MLP neurons of a small language model. Each row is named by its layer, matrix (up: input weights) and neuron, and shows model dimensions 0-191. Each number is 500 + 40 x the weight over its row's rms, rounded and kept within 0 to 999. Numbers have three digits each.
A block is one neuron, or neurons of one layer that tend to fire together. After each block is what it responds to, as a language model described it from the Wikipedia text at the highest values.

L11.up508:481493499395526483466470518494523450478472524544566503508501542475530574464510489537507531502544453502475544458561451460488460508470505562445509595558504502444538500479505492563470480575497481446524473448549472574558494523504474442457444557524530554486465480473550450574498483511454460482501512559516481494496554470434487548521468467533500415485509500479382436590485433509410466587457475435467497477458537489524489482413515543497468489501502514469500462486495417489516474486517492522456486504575447504554497513502510501552363550540501492445530536515554553487554448571469514602
L11.up825:500468453448515517497466535406515478563511479481590492478440440536592471424471510454473439476462480487411518542509598578532481483520456472461568498542527562496490499501471488594523502551518475440473477447533541580470509506465471488479460544581595524553555459510533494570598494564503518494526549478500556490441479408543536539555480459483549523427489535488538512508509425477487553486454556498497528485524524460510455510509505486511475463506420529522526578543512511550484563504543517445488538438544515509522496501487561463479466489460475490451561512575448534517453461573461478465
L11.up845:485455510551532562512487430507551493564517520445528544479567525468534487491471468548483444523508475564472569597496537476483473496592474433491500482511463457467472419518479445552521475532515538515500617494542546556464499567566457469471475527485469578483409488415461465574541452556525486494502466462499548497549528427536483527625553471475596476518517457467519490530503501496484422509491468485469479518464481417486501586507507500506429525528518413471558523404570462459499533505522468444495513628483519471517410513487464487514496544501534530532508422503549494488472479571543535503
L11.up872:511427458455491507503475473575557447479478484606533482536464423519471490467463500573541484565471455498490519533527441554499484441532448501500536528520479514485469443501494523463543524538505559472542530565517511474540525421482478489553437503469585515464582423454483496597601521480551490426489486511510541510511524466517505497526483529535546444444496536555473444500465472566462506515568475570468491474506497510503418523466534502486522583524486413488538516472492458528463483409488500514474539552579473541534494505456603466500502540499569571529510466483515560509519512501490517518
L11.up1271:542493528452501516541504578514456538514447500456531526447506491511535498523533507481509500532487488486493465490531528492471533400477497525480499467502463510512629445488508499568458486452491494547451546483479515522372450501445580490481483452539515505466512471566469396523502500531491476522484518530457494576495476507525532552527544513468504434472477526500512448528536433489530488495565545513463463564449586445499454475537515514530446537540538498499538473462458478532526436493492471520511528551487524481531503409455479449490464508520499535465491461463564493502543514568459542511
L11.up1623:481510544473480556506503503466524514567464487561589456585554516434544529467498469483487501481454460517461482509532479516516479553575557499536476546534514559512538437544459546475561537495518546472470550402557533551489441534433503447447473554471564555541444509559545462496564504451522439480470465439509534558543500487540520531525595468442492412524498412477504482510459457513493526495488435514450492461515523473523456479488509538553496544543496503426513476526474470539482493475506440554508515581441431539499453459492463470469475512496480516430506475508478529491523444537467626527
L11.up1648:485533515409460511491514554466552485444524492432557522557461455506502572469428507540553499538487451528374559557554532528469456450501471514424430503537501508416477429475472544528504561473558543471491498522526525543474437502541513496457524498492429603522467495503495529568473428477482494510510552512519447531459519441448548468552496551511527421451466494499527511442495451499432506465496498400543486545517483462483440480478513520489468526502438534543474528446487420504531408508519499490451509519505504524494465597489553503528599550482501507483523515496451493488544482578483616507
L11.up1947:475481454439479543487539499499506521526410475540474446512503454493570473459503517436452467478510467530443521466512494415472476511487507479528440494531494503384477482523463462556413509536524544525502542547496534482469432472498481493492500551499527551529381527511586552554522390505504505514510491504515521499520459506495490559509513537581508419503481543563440431565436457473532474544503487503494568565465579438530439485503529532472518562551485491491550560528486478518509442473492557432547509535515494517553377489485544530508459465475476531506562516540485548497507463533452606536
Description: Physical description text

L11.up48:406526502441485485525485506524458509503534437535559481513458483503462463478506477505453523457482500498472544410429491543529501513512580547406450469579537460464533517514503471532521595483528450543428535519552474516470487429513485450457476559560523561470545498554532532469461515539462433462602471505499463525468497526496513513521509462514519481524450571551507533527461510457586574518521455485527493462409470473428478457555507545551472474541531545513487484445531424509451496411517458529533455521456468529523503527499482526470497440538504539511576497564455474533484476497460527458
L11.up645:490475497576510529473471577495481496458531491454574513481564479522516508538465451504485586526582553532542527479585550486485410404476462494530456498485528483469453459453477488514551472543530495498487543475549560527492513368488559393506448524547479492480463543464507576507487488485521525500541498474500537501489496529531505441498492462594559463553424503558510504515514434575517385546511511467495497493521502531470476494527551535509465567454514517476553461483499390502499546451512525525495530432498493477507489424513385548445495600510476448446519459502483489521556470524462526514
L11.up840:525492511496529498525480461489508497559552561465505505516529479577496456438428489534508482471515523456480536523551558393564561471532538531468563532505506455472503555506465532509545506518524404510489515451480491521455540448465545478481440578481460525459472504486555577543604472521521460454609477459501462485495516488468472533519564463492511478466466518443531503499489445529474512481448506478455507548500450518472423460513554521473476445500532420486479494458483478491516533556523460503539452436480461501491422528521635543507508444572521481474480436534512496473491560513510545442
L11.up1189:489538481510492436513456450472475501596462433548500450524480530535581528536492468484528510469482477524428450440496525525488522489535561466502495552510494521451525499528526483494499533513469508485427514466570488558498520438420555433498465596556531545537574498552551470567455500507493514512519494553532521517492483491481513537544533509543447412455466471541516526511484489495534507503630584490533477516476536461520472412536475493531524573513534544481549454449551503524496491479447504514595480549506471467513507469515459578493440555539568603479512536504537482525496551457523521534
L11.up1332:471479533439526517609483566492490550501429449509539483476494512459580472476428474403534478479493528509424486542557455518465491496563515502445425519468541493536529564479409535525534497483446470502450508499488451499512473454487478464476487593522549511486521572474467516557557510495477453562519510524475542483508456515549467500538522467536511554521514513516467450520560451554480474459517470497504516513487536450546477510527505495506420541553543522511509446395501486576579461458537467497525527503519497466502508471431553556448530476539435425423487461552465480449513445504445417440
L11.up1608:427510481494481459558483551411459510523535457533528467482537541541476481556484587464491530495569607588526482475536494452480525552543518437526532514437469515495514504514461495485507400492510495526415483571447430509498481445450530495465499466558523536461512523513539516609460494468495501487512480529424521513528496538450414457526560546543560471477460486563480478518451491514536442553473445524478510477483486511537512541593530524548572529460545514424513462417532459506539478404493502466548467473505522479466445464516543560541507491535521495443553433478477486482502489490488500541
L11.up1617:475486511539544510595490551515475469482466524448554520511541534505507451499484579509461539568574531522527462478511490486476490519495499453491487482396556490499499510464451533517555513528479524488490532521561483504527485493462533483405537533557519596432491553508482495493460548582499502553561450577485508546482536460448461389532493443484502505451518546524465474578392440521596436498529502534424470475486491480455451494501465568458467524422477472548499465420530488535553444477457471534494525431511462537516528451498497519509414467477487464487477507515454509492501484487506530546
L11.up1624:437518464450496545537517447537523547546473518539461452473479490544459503493433533457470451495516521516428522443420545536468471538536520490470551464588503508482513607488588506523446559581503489437422519449584489538540525449489517417445461474572565502482411500454484539474426461484458457444522470557527464512518534492498495507520520489498476501526504499575559509482470441496516506564488524458458499477481491434451481482534490504530528482508571607534531500529532536483499529432449511387536501458443481530464447513517456475501495515463497567504447506583502505520546510510459442494
Description: Opening quote before titles

L11.up81:483505484540523544562506535524513452477541492523454454468559625501499433473528491481455518479510495541504512455446524398466411586507427532551500410569492493513547427481456466507497433524512478425490501523557460489504444511498483467535419529522584449457536467517507502519507403539491457478536483525462532538543492477494500463513501560549629443509556527517486579537464481540512441568492514482487548468537488527472463496475534427553487460459463444531444576429482486449529551464566514480512404521531531487559518498508473506488479518535488475484475514451527554551525469458562524553
L11.up736:538498463433486490533475489568536468469497486430488507458482514520504465543532527522511460456511486540464460544426487606528532529526515496511431575470481537532537451520457512458479486503548440436494477473446517540463482475447530618508508501536460487470458540536537505548548541581517499461493623524502532527546440476546502511585521451444546478498565488431441518505479496499422475500496496488511526556421491480497490443452525497537471489431495520470485539482472446551543529555521500492417465541481532525535442540531472516520505512421470468526457471526424440450474487508516561463
L11.up1353:516487549449447512544456491513513523478425549601438439501500475442433458515479527538508440469617532516525448519496501448493420534525485537501509451463497482484518496547424520596501446486530576554425537547516455538461493492508429497546452484542503487459487506460459511445510428511483543506543520487515450523464480453459461442518513521566630457482492475517460564462545534457487483516510484511565568473533534533460496456416543531473457503496562529480508547475527498479545481467484502550512499496501475506490428519541537536485521581466524559495406512501567511451567517454494495539
L11.up1398:510510531517513607498490567542468488526516489558462511580473551496484458528512487534483537498566559578485450454453552549507495444493447552516412431502445526490540488478518424476519515499540425513500460462530483521475505481398512572522472533535460557470512480557446532532485496570523502529484512452457492525561484527491494498583523506493592460535435577508516561520500504482534466574452523518532497430511500496476519540498480549488432547408592481497526537448498482492497482479565429528458506508544450515485379540460515504478493535480434436545460447468495516491483461520522523563
L11.up1674:494523486500450584508522449519502507476488428534529519496485559595573436483574599500536470509561442477453528469401528472459484565539465469485554502515560486499562579540524548525498464536455460512487488497481432473447470512532457549521481496543459502447491500380541576612595511487533447520511475460497501540462522480510545512461493435470530493459535534567497549546539443508496437489573534495458590500527541410520473391464489502538489476485478562465563513449437452470474489487513501473470514565499481498488416493464502550506517461579468510513493494463516576470578500571429535568
L11.up1846:455483476411459542540519558472513517519563567529476499492525519508465499524432498502530515507573591577461549463533480540481530514537496467573467515455478499528521493484483463487461439475565503490521492496458485482501511530510516509488460450472550495506504492442533522610549473455487496497532560500556483507494461515477502545607477530517506535501459562508446543540452491432487402505560543577454553504509605498461461489444557545512431518480546448511515525469477419531531461436493414487534495586476553594523494533517386494500504492500491455538459506567494513508510526529472514547
L11.up1984:490570481470461554459451544520496508423432405561449504474489524437594478528504519488530404479514561475449516445538513535446518494483545556501489527528521472493498506499450481543436533450569504488607475500447453479492566427477490532491453567530504500485530407529545495483466472479434525471487527530472455503553526524494517477516515504504513517552461492491471478500506598480497471580513466463527496515478556491522505432442502511561462518451509491436520526480547518552514528485557478446486477488592522560565536553486374540537470526466475505498415479468511512510464573511478558444
L11.up2028:525447481467484513489459534532481453457480491581532540474540469491576487538518535490447479477519520501539509420446516481437515527559413512502482461523449519516449485479505514480486439530580499531468472511530529489546519470511492535520435509505514472395537476457494494571621506468411483495445488496532518525500499481508557486516515532483602472502507511511518566555522573554484450535464510447510570524494537428511544467441496484503468523491547487458570587493466493458517483526504472523518505530527503507491386515476473575541393505545473574520529462492543487477529511468508528599
Description: Genus name endings

L5.up1143:494561420557526508520496463478491504490497485471548556473476491525453526556509486559499466515520518503524515452501467420465475517431528501530470483512473500403546448493510516569526528513469454483515462509489534550542456518488449438456437534556455510492490395531484515480514505542493464504491529466463457451520503567490457410533575453480622452545482526563515420541435443485488497519508513469537552527569521544497455480455558508509449566482559448421509460344556475472469475504429496491429601507475548490544478468482499538518478536531429507495536467571517482468546508503472552518
L5.up1574:520466444551532494473456495477446468522528463485563565527532493492483539511537495587543507491492490482537469441524572479531461517492593458455530442440469536454509413517500588500500526449490475489510461514494505490533480502559479492491537490587522572503458485485515522541493490508469492511513505497488444509499515458493552463550536479473556529466455539608496512462475523413504475533563509472512557486588506487495489555490507538461472498512588440474505464497503439441471498429539511520499520448539534548436548377489465535480470462535461491523570461525483461526493539469508427536
Description: First-name word pieces

L8.up14:520462529456483498494436528475529498533553545556556562584513553483524494465475545473561513518515464482528518483526538488505469519537465532413544480518490622463505490466504451553532462548544475521519510490496501547509537538529493499563455496498558550518491448380450475593571488465551459492471509495533529528470502496546483510449456450552505448502510477496452464438477467527476434502504468442439482494512476500523455564459500467454519503580462497500502531454480399509566527470497488504480482576477448539559505535458521504443510548514524563493566506429542529574488462595476533510
L8.up785:435493443496495509473497566550559479465432462494563520565536518447544541430513537487469508506495524504490416468498412505448466473507504614497491533474516531518518430480486487519528497524452470479580465449503581465470512476511428431466498525509502481547460440511465477495495480560557494463515456462568543505456481446487526531498447474449564416481507476399462524474485485488397502505514479489466518498468562495465495480473513467494506491530540545478461516472400484486520545429525464508545513489543471433476490504520534522441411573497499530517548547544475539493555519525513496571
L8.up951:453518476431521567534439512539494487537493478601563471513539503477461538449523509508504446523537475519463512510561489466497520471517524562471488513430526542509521471447448535495526511602546446488504475485517554521485462484444423406438491448520552520475463461487467561597566463527579500510466432493534547509472463436492498467593452425417568428431478529474475479523455450490518441519533480512482486472540488416464491527433522494505505529524511493480483575499457376422496461490529520509540506593473507517553484507511492507464498459479552516484588500435521584465515507569506566578
L8.up1560:550512533468541544541480529470471521543436483494504449521532432457532565411549451481500486514517511600464433543512484477473485484538520583418504514540541511457553438472483478574496506500501486455521501439535478472472512569494472548513483549505477550483521471547481466543514478538521547546492518496468548503479483499512452531495507437479594453486522475460528404535518471503554498526486517411515449440480529477482507514516497504503464473534552491523485549505461513504489437488530488512539502540589476470531417513513509548473488517517485549482519496546559492508617457540532549501
Description: Descriptive trait lists

L11.up35:516489398567467472526437503462476524509518534474452458502574533469521536550489461559470431506510415525480420493548477472529463444569516436467471519526430567518549531478439485450521501532469529458479457571495537556558566506451542426442477495531453527420435435473506512556497526470506515439510531484496483436558518456495418558528528399507530461524482457471550471466414476552501511398510451563484537466450480526535519535523546525537514576464491481502508474513435477482503485536452482477518447546557481535477465475500507502571446507516515557535509457485552511539494524487479500511
L11.up122:496472518567429458509448457510483471546518468503542545408553516552563570538533498462466525496459456498522442425485512423443477549473489492464531526534533438486562499466452445471516456506503474530447541457589517501519556488452480516519497568514480448481483435528506495485529488554476519546454522478508440525493455574497450507528429544510567427449509492469532510435505496532508513513478535471552552473495489464490448546417502492534544536423523393587541504471558458502483464528486508514447493482574457536510553401517522477560395522562420423537495515540527431463531506488438490603
L11.up527:513535477523520472552537510431447511476519476437503574464540544455506571444428517528444428511448489521546464487579504446467493463513468522505509455525514521480493558424517457508543488533465489559450520502546437495545478509495507496429478525500521545579463392459509509500480523468515495483567510534505557446502481515483513519508549509436547538509549498521577538494481561469486626485491507550605516429516543478506533599452502508544437463488591444445510468497498544535498552542478463493525536435493466458488501490506538556435490505565462502473513480490516539512526459451485539470
L11.up959:475449499498520525559504481409545454573521445531465513447549455552501562522554570510441536499517456547516485505560496532492479514486492454514497474506442521571469487515421523516521500569459506494466473524535483469474563535424554460505409455456487588452465458493498436491507512513532504512527560536474578484562516518546442487617545462467543551564520498465476457493528450504471467452482505447534483431525506492495485448572474495514503476527480499502503459522508529514483552443515461460463595501579465486500514597507473557476498484514452510572506547484610503558538547472536420465
L11.up1171:493482480432526510553473465484536533555547598505453523488513489570532544422539553504476462405552490551496544534526540522430504494504492557486504446444541543518521550482480520590413527464557495546478442483518429450506497512428503561511496493561555504458491530470534510532460465464492562475524516569453412544452461469526514473520562453452477506393540544496495449536476476519555536485471448543555601555576469506468490499521476561566523524471460439545486520461458439498523471447497507472518524546535518444484509561497519512518502503457520430546557490504505475523494533455440506465
L11.up1450:526466494469515452488469544510501520591492504515448529510527491496469505551518497532486509524523517485506498440507451491473520530580527510479498477507494543541552495483456534543488505459488484585375507557479483513483508556497507467430502544551466472505497527456475482516523474555491519480488502531485487499510591536567465455447546457522616454488470440519471495536438539598497480517561489407478471488501494450526414497544549502508489496523495543546485504542458545462447461450443530463506413542510471483486519491554469561471409479557484570496539575529426505542558485482497513504
L11.up1656:510532442507548508540523468480484498576516464515442465432527509501504583428549485494501483502417439505473398433532481547547514514558496511493555443473482620527536554424504487522476482502432477499438507475451573570480494547512494489478482519536502528504508524489500536560440523547445420439493557558537475500556451540503488507507498481526571523495526444569540488530466485549467482512470507529537492437567492479560549575480505549551497496523577441454494542492531425487459535518466486459512461581530492477519515513473503568530452514563493513525506517622481506532558545476496521587
L11.up1691:477488491582455470531520551453453454587495426493453457509490460540528561427534458503538423490465563532512477497551519527506456485523480539523529518507477621529609466498471516517495535538532506488419572536455487483482493454402510499431507466493479557469500518490531510564462500517518505534487489489487477479534511488546459532606498461467633421482534537549468493581509452508478496494505460469453583459498464506508521422500498556543471501400485472464479575488502480471552486486527432528427489527486467558510418479460503455523515543527490441534550450492574470426510574468432528517
Description: Split-word opening fragments

L5.up260:444512399457538402537480644456527462429501515572487447462507545502565572428513453513553441514483502491450477546555444468466502587535456451544467515554434454499407533486522507527527513493519443482551519432499458490482455540545470494497490512493513543607476434523570445561525491503541463523543446504491441471468523486520486487485559450522531446461500538509439519546524501465503520498502537494512484482449461474491429550491481554512538455389512471461523530471549570530480500430542510485524483522567477542577529539483498517496400498490553545448530461515493455499454492524547570504
L5.up843:498435507523451450504511553527517471415465483528548478565502536521577551457497498455512450482473457494420472528510450430439508544522530489465447481520517442479549565533520554538522554546561504407483508461513498502435495535502495454446527576537463547503544494496489453556459498526511527567555486508540576511488458498521519534467531463450509458500576552519386477481498501478448535573523513506493519474552571503501493422498503453489532467526537512534568534504434538491480491465530500540506481549448481464521525470512430485419453496457518502382512410532471546474536449511442501527
Description: Measurements and mid-word pieces

L5.up690:468520476587528477548502448494485425493454507447534537486512482501472531545501532521492513566484412542501586443481539491545458479525473503469527534499464538510448453503492529508455388527481415509527519457441558504482577476528504444544537469493445575549552536505533555513478495596525529408460593533570427466468524402465519506518522505586472511472554480492577422498476526481490515518520461519521517471521546492492534540500510544559589481502585491542470517497477531492503508499512514452469468456485515556493498444493521533532518501561473502533512458503583440535483539556622516503
L5.up1892:499563383565506463515548506562572512540499555584517551443555454542448438616512493491506510536534527541437546471499528493537488463486531546488480522493464504474487511488571481528440529526553462435497495500508554539469494523485493493538538526560485524487476371501522505526473489468451474466508493564483495485472526480536496458477460454446587525505481480453437468498496508483520478421546492452527539542484507488469521462552472444488556551513524510486421440500527540496493489480548473510485514428572536515527480478467475497441520531517444547504494525510534477607502508532456534514
Description: Music release listing punctuation

L8.up11:483464474528578559497475484446552513512466467526500433460496499517506572512535509531518460485497556508444503366504461539475565498472553525483462480464440513431491479518550493497464556503518469454478527486515519529431515538447538465489545505635477535486509491519514520441484521523481524479551509464496497478523455473513459496506515503493601514548512558432486494504475530461515499472478540466494506449466510475563401486518517512539513540496611509413538426520510454506496514495540480468531516484401551481507475491502459522490496502559446431492505534578544482498554491507508445610
L8.up919:510504415522476505504450473507473510510526433469506493426465495489563506521525524497544455443476481559486536483515468486485474489521525508397498537415478497473626465471489494501434480548438549495530535521530535514488512492476484499495545560507538509586499499473577556494439531509519463527508476465480514492485522449502478495474455503536547512491527549466528453546467442475489500513482460497506519478518469462437447561499481438530540457467556586432519535490451470456528517476530466464514520491501525606540459478464503550513462517555458480516483516451447566546543489526490518594
L8.up1269:483423444548493486502535469424507574562526515527516449473537467477436574531542483451463528480531531563522447493545465478512476435506558537522471478544489556508436520464432465529542507498510423433501468448544543554502542479533486458466500473532483479471534471482591467504560506573542565502506497507489479532543479462512478535525504476445517465477516517491439499521506408531466480533513488480399536539452558461539490454480476515521509467481487565534522504474403471483521499457502435524478521532494525524551507448492504467511467538468429464432511500486514540510472542599453503531
L8.up1587:486537467467507575488554538460529506465499451519534508433526516508449492505501401494469489488538479475519469426568469506528505552490539567521490551516437546492541483520505487508475476487534453533485448408513516495470574541438502502426550553531515579419496512553507539497466513573497482439483457478476534536505553511476451533521486442519537544493470603534542462511486451443444479519530545453447446485533459435555480474478554479476464517460426540455561472547501462509513435505574509527502496526479552476464469508493491510542495557501467527512573494474520612440542502455468468584
Description: Title-start marker

L8.up28:499443477583506537524526451507478481570519500507460465471505499469501508438467463507475563493541588520539486476527497452476524479519526562494518462483477522489518469465467466541484490504616458492415474412499487559507502482442514554478500549483546539456380528536527483541544516423560521540490426473462454532485500458547489487555456535422538446458481550494535519534435415456492484487544480448524489408565528508466485534401441505465558522489522510495521529432459436555506414492453448532490502486437490493492486535493512500527469509531466513519533447503542520548493526475532545506
L8.up459:506517499498582491489455580528494467457547476424482486509501591475491470475510523479462530498512436514487478543441513516506483508502493487483474556457438551463510531483538494505480533580463463545508496517523584547450492447514449473452550564503512492450562526456560432503452512502539493513466457505553532459542463518477491483503531513489546458479503479527512428536430459441514448448581479438501478495562576450510484529493516434510533458464569445418479554513499510469504495494497495434520486524483461460551479496459444562475509544497456507505598518436537495507563523466554454502
L8.up833:499501495433450576459480548481476483448491513487503563525423516499593447492444439587493569528503560535520514474532510513396473512484534507526504473457446533465529470466483448502557600494466472506468493441466485562488418481461534544541487545512465486485439530485466503532510506521466506503486437464531537493559484468563486485568473551513516444501463567504507487527501433453518436474526481477581520499486555510586530588491473522464481508432519409574479496466554461551517460445469478447516479477535467514553430549514481551482416492531491505475511502472515537517520428492458494531
L8.up1197:526514439473515539494517521445574455477516506467506463487480470548514423467490438553522508513518501543426498471462434488502450416571506563549537507550481551491559484439469549431508477516506500480496526521477436518524544465460456525441473536552493487510509548421525517531531566557541506486410528545517526565505481496526526571520513551551528499475558527486469482496476481513513474571504463493539536463495528493522527538522436457502471507474474498468535481427419416528522522486455501518519532467554451560504514480447484500475548486534499487481521558539540489536549475523495517487
Description: List item separators

L5.up1058:483499499484528489468501499499547521480467500534465442551544531545544438454523507456501465545474489534426515549520436417513502539526429430490482507501522512464555504531442479515540501496547500462487525438500527461459443557520504387457498524554510549444422528499524545552562437521570503480541504485529409555502443532495537552460454458502552441506448511524492439552489439504499420536510460487483559510516519506480415518537548517511465524506512518441497516495474447529509401467579503460481446563490479477513469501557423523542447481472550608483565433544449500503543484483476571548
L5.up2005:442462471485455445530512529506538477469467571488459564489557512500582525501573449459565422486523434553447488420530452373516502508567432437515448432577584482455479456518458476512432498523559449462510462494504444517476556476480436501475500536428481496397398563492465517560562395514532501482493531501521487526417462477484469499518445529488512451498499548551467449522533438469472465503498472502507515484490488481534475588508516542482447488454468508468551563489534455493544467505491463474563471538485532591500494476529410492522457471498511536511497447517448612485471490487436566620
Description: Taxonomic name endings